config.toml
tie_embeddings = true
grad_clip = 1.0
decay_fraction = 1.0
final_lr_fraction = 0.0
MLP neurons of a small language model. Each row is named by its layer, matrix (up: input weights) and neuron, and shows model dimensions 384-511. Each number is 128 + 24 x the weight over its row's rms, rounded and kept within 0 to 255. Numbers have three digits each.
After each neuron's rows, "fires in" lists the words (lower case) most often at its 100 highest values on Wikipedia text that the model never trained on.

L5.up2887:124106126148099146155168135163169139122137144133127077136148140144108139107140162141129118106125133151147123152119131184125168125159190124142106146130122158118146095127094070114123139109141124154144147133100138128102116145169118139141139097159167131124087136184126127085165158106107118108151153154138166101152158157113159133140108145166157119121099162095114144130124089161066095128096
fires in: "a", "the"

L5.up2255:150120141116119125178118168119107108135082093152153118145126122144151095139115122096141161085114098131118133094141137091134122098111142136131113090138136138146114132111110114128164093120152046168119112053160143141151086208119141088140154111096142157121118081112129082153149134134146139112119138105111139141140096105155113117145106102133143134155102138072107140102156127124144109145122
fires in: "a", "being", "been", "started", "to", "be"

L5.up2668:123116142064147102087111139089113116124132139123132128131128121130125111116103164117135115095155134145107161121140119109144146104155168119111105111158123116117149076119112119138117119140154123138118115137126118138114130135110108156143144105111141117137127130097144105163102127118140086109143142102127124089141091115086127086107127095131158144130097143090154107097116114119117103140125
fires in: "the"

L5.up122:120112119094154150111106159125103154124152138112130106165187137091118151152144110161137122101121121159133154151166112120135124113144135133103087132087119113108177112145143138123125125132144131142120148130099177124099138109128109123134110189134143150145133093140164136148133116131136140087142129096126094161101106129145099132121162075097119168131127077153173143101118138119145125159094
fires in: "not", "to", "that", "who", "can"

L5.up512:103115165124104116149123152129129170082131100156086137121124116085175150128136117112165164158134082184138128151122141151096125141123119164110169125154139141146157128130140115138103111160152117132137150095151126132155111101122131098096117109106147161132117139133143124115168169101111134170163099164126115199113110146156127169179139123135121115148085153111126132110122112117132103144102
fires in: "the", "his", "late"

L5.up538:097095138141149107129131106121106122141079144132164146114113133115114114123106143127153128146141125125136139098169174079136158127179106141102170128121099135125111145166101125153174124129122150162153052158117131129124169155103065123112100140124141139096141097111120122122109096119118122110151111137116146179137125115111152140143105097136141125118102149127134171142097084126114142170162
fires in: "the", "are", "a"

L5.up1262:177128167077133097136123118057119126098109140121126120142123123157097117166116066124146113113147094154141145122137123100155159153121137105082128145145051143151107131156138106128116128122149131168131151121107133111117113086114105110133122123105176135148106102148128135158108088147178121111176109140124129125112115123110118135122158135054122140126076168150136131152096135124110155168111
fires in: "her", "his", "its", "to", "their"

L5.up2008:136108149126070177180083115133102147146105112122132102141093144151118193133096125072125096138144121101135157058164166165123145102142154147090141107104147154095134066192155122097121093144161155127108157153147132082149094119136134079149133126138125143146131107139154064101116149169081102121123130149118130210115157138127072120145122130127112120145129144153129105128132119145072103151091
fires in: "be", "was", "been", "being"

L5.up2181:140118150103131111161085112140146112168132154145107108119118172125135132190131115185157091152100145128111120184131145130085155071125127125065136088109146082116118092089113126148152105130150107080143124088113153139182118110095123159115107140122141182165150114122135108109122136143145136129112123098156123133093090156091148147116097095127093100159125122086143097142118146114161135131143
fires in: "on", "to"

L5.up1755:130054135088128134111136164089117139129132131134128128131130143102108151121107159168148105098164099116114140145123111125126152112096131090109152133150109143161136099066145110136128139108157124130110113088142117119098168137124066119142129151144123117167137158151108078121164088157127106097127137109137149168121119130130148118114127165083130129154173165129137155101144158082092128143098
fires in: "to"

L5.up1078:120124138093115127135108143100150146122123116163136142129102119135105104142120104134122124102151090173108144103125127130142143162162134156152124068129096135148142123152112143155120114093110108159163151116125125104105127130130137117139127112113156151132143125122161137129143076093141114170138104132128138087152122141131118101126169114123131106163130155148156121133107110139130142126168
fires in: "the", "that", "some", "this", "same"

L5.up2657:120124114108149142141103165150118165114144146080124112156126120126122113128149128142133133108141186131131113125128120105122137061173107120113104169101164133110143137166134091103157119111168124126110161150141128106089132089078107106137139121189133100105152142126103090110136145139102130149145088132126141149103125101127150097123139150126116141097177105110127128094104089135134162131130
fires in: "be", "a", "not", "it"

L5.up134:138099148132111126132149168130138128093077118201103154138089164105137123176113104139124157148109174103114080123101141171174150114130116104128141107142152120145167099168152133149149162167122125132122122097135143123124094156120165135122131126097137156128111071162130116103107120139162090115154114118121185129134138114097099114152162127092078134131105109112133113146149149103099113126137
fires in: "a", "by", "since"

L5.up353:134104159130170111117117177113130113113101161142132129121125123105184162143159087157124116122139106097110149146175123092130129094133129159126124131116100127110136102117148118124131141137163081134095123121119088091189105136136168161146103110081157142129104092166117112123136147143120108142145115086121130135129171130112069119141123112154126137161137114153090175114085109098129116134075
fires in: "the", "in", "late", "since"

L5.up1827:067111126111130121130095059109141186101100143127165112155110112136110118077095117145135159125130112143114149147113154132121150120137138116081176126138098123084141105138157135165120165115119126154115147118092166156079102136149152133149111088119140147140115145177146127126109138181177053072122106127166107128121119125149143130130127137118127136124130191140155145110139123176124096142172
fires in: "the"

L5.up829:092138140109118147140114101097100103178155147137133114098122108150110135135132119147143107112136131151166124145165185150086132091138129127107082098158131170085126135139110117125158083127167152118133142160130144122081117096121143126116123131152122131119119099120173160131118133131137090114132155117129131156129122115137093133089094166130094108140142185124144090141112108103128138119111
fires in: "a", "the", "an"

L5.up1038:139138124146154105159137171120083138089147144130133123121121076123094155133107163126124100096118132123198141113134119128134138105179140123083151141102070108116137135153109137110121100131137139137134102097127157089082125107112122137115139117139146153110121106140106158145137098138146144108138118070115133124100061131160100137124107128160103118159119107156149111136123139169132124171137
fires in: "very", "its", "more", "has", "relatively", "s"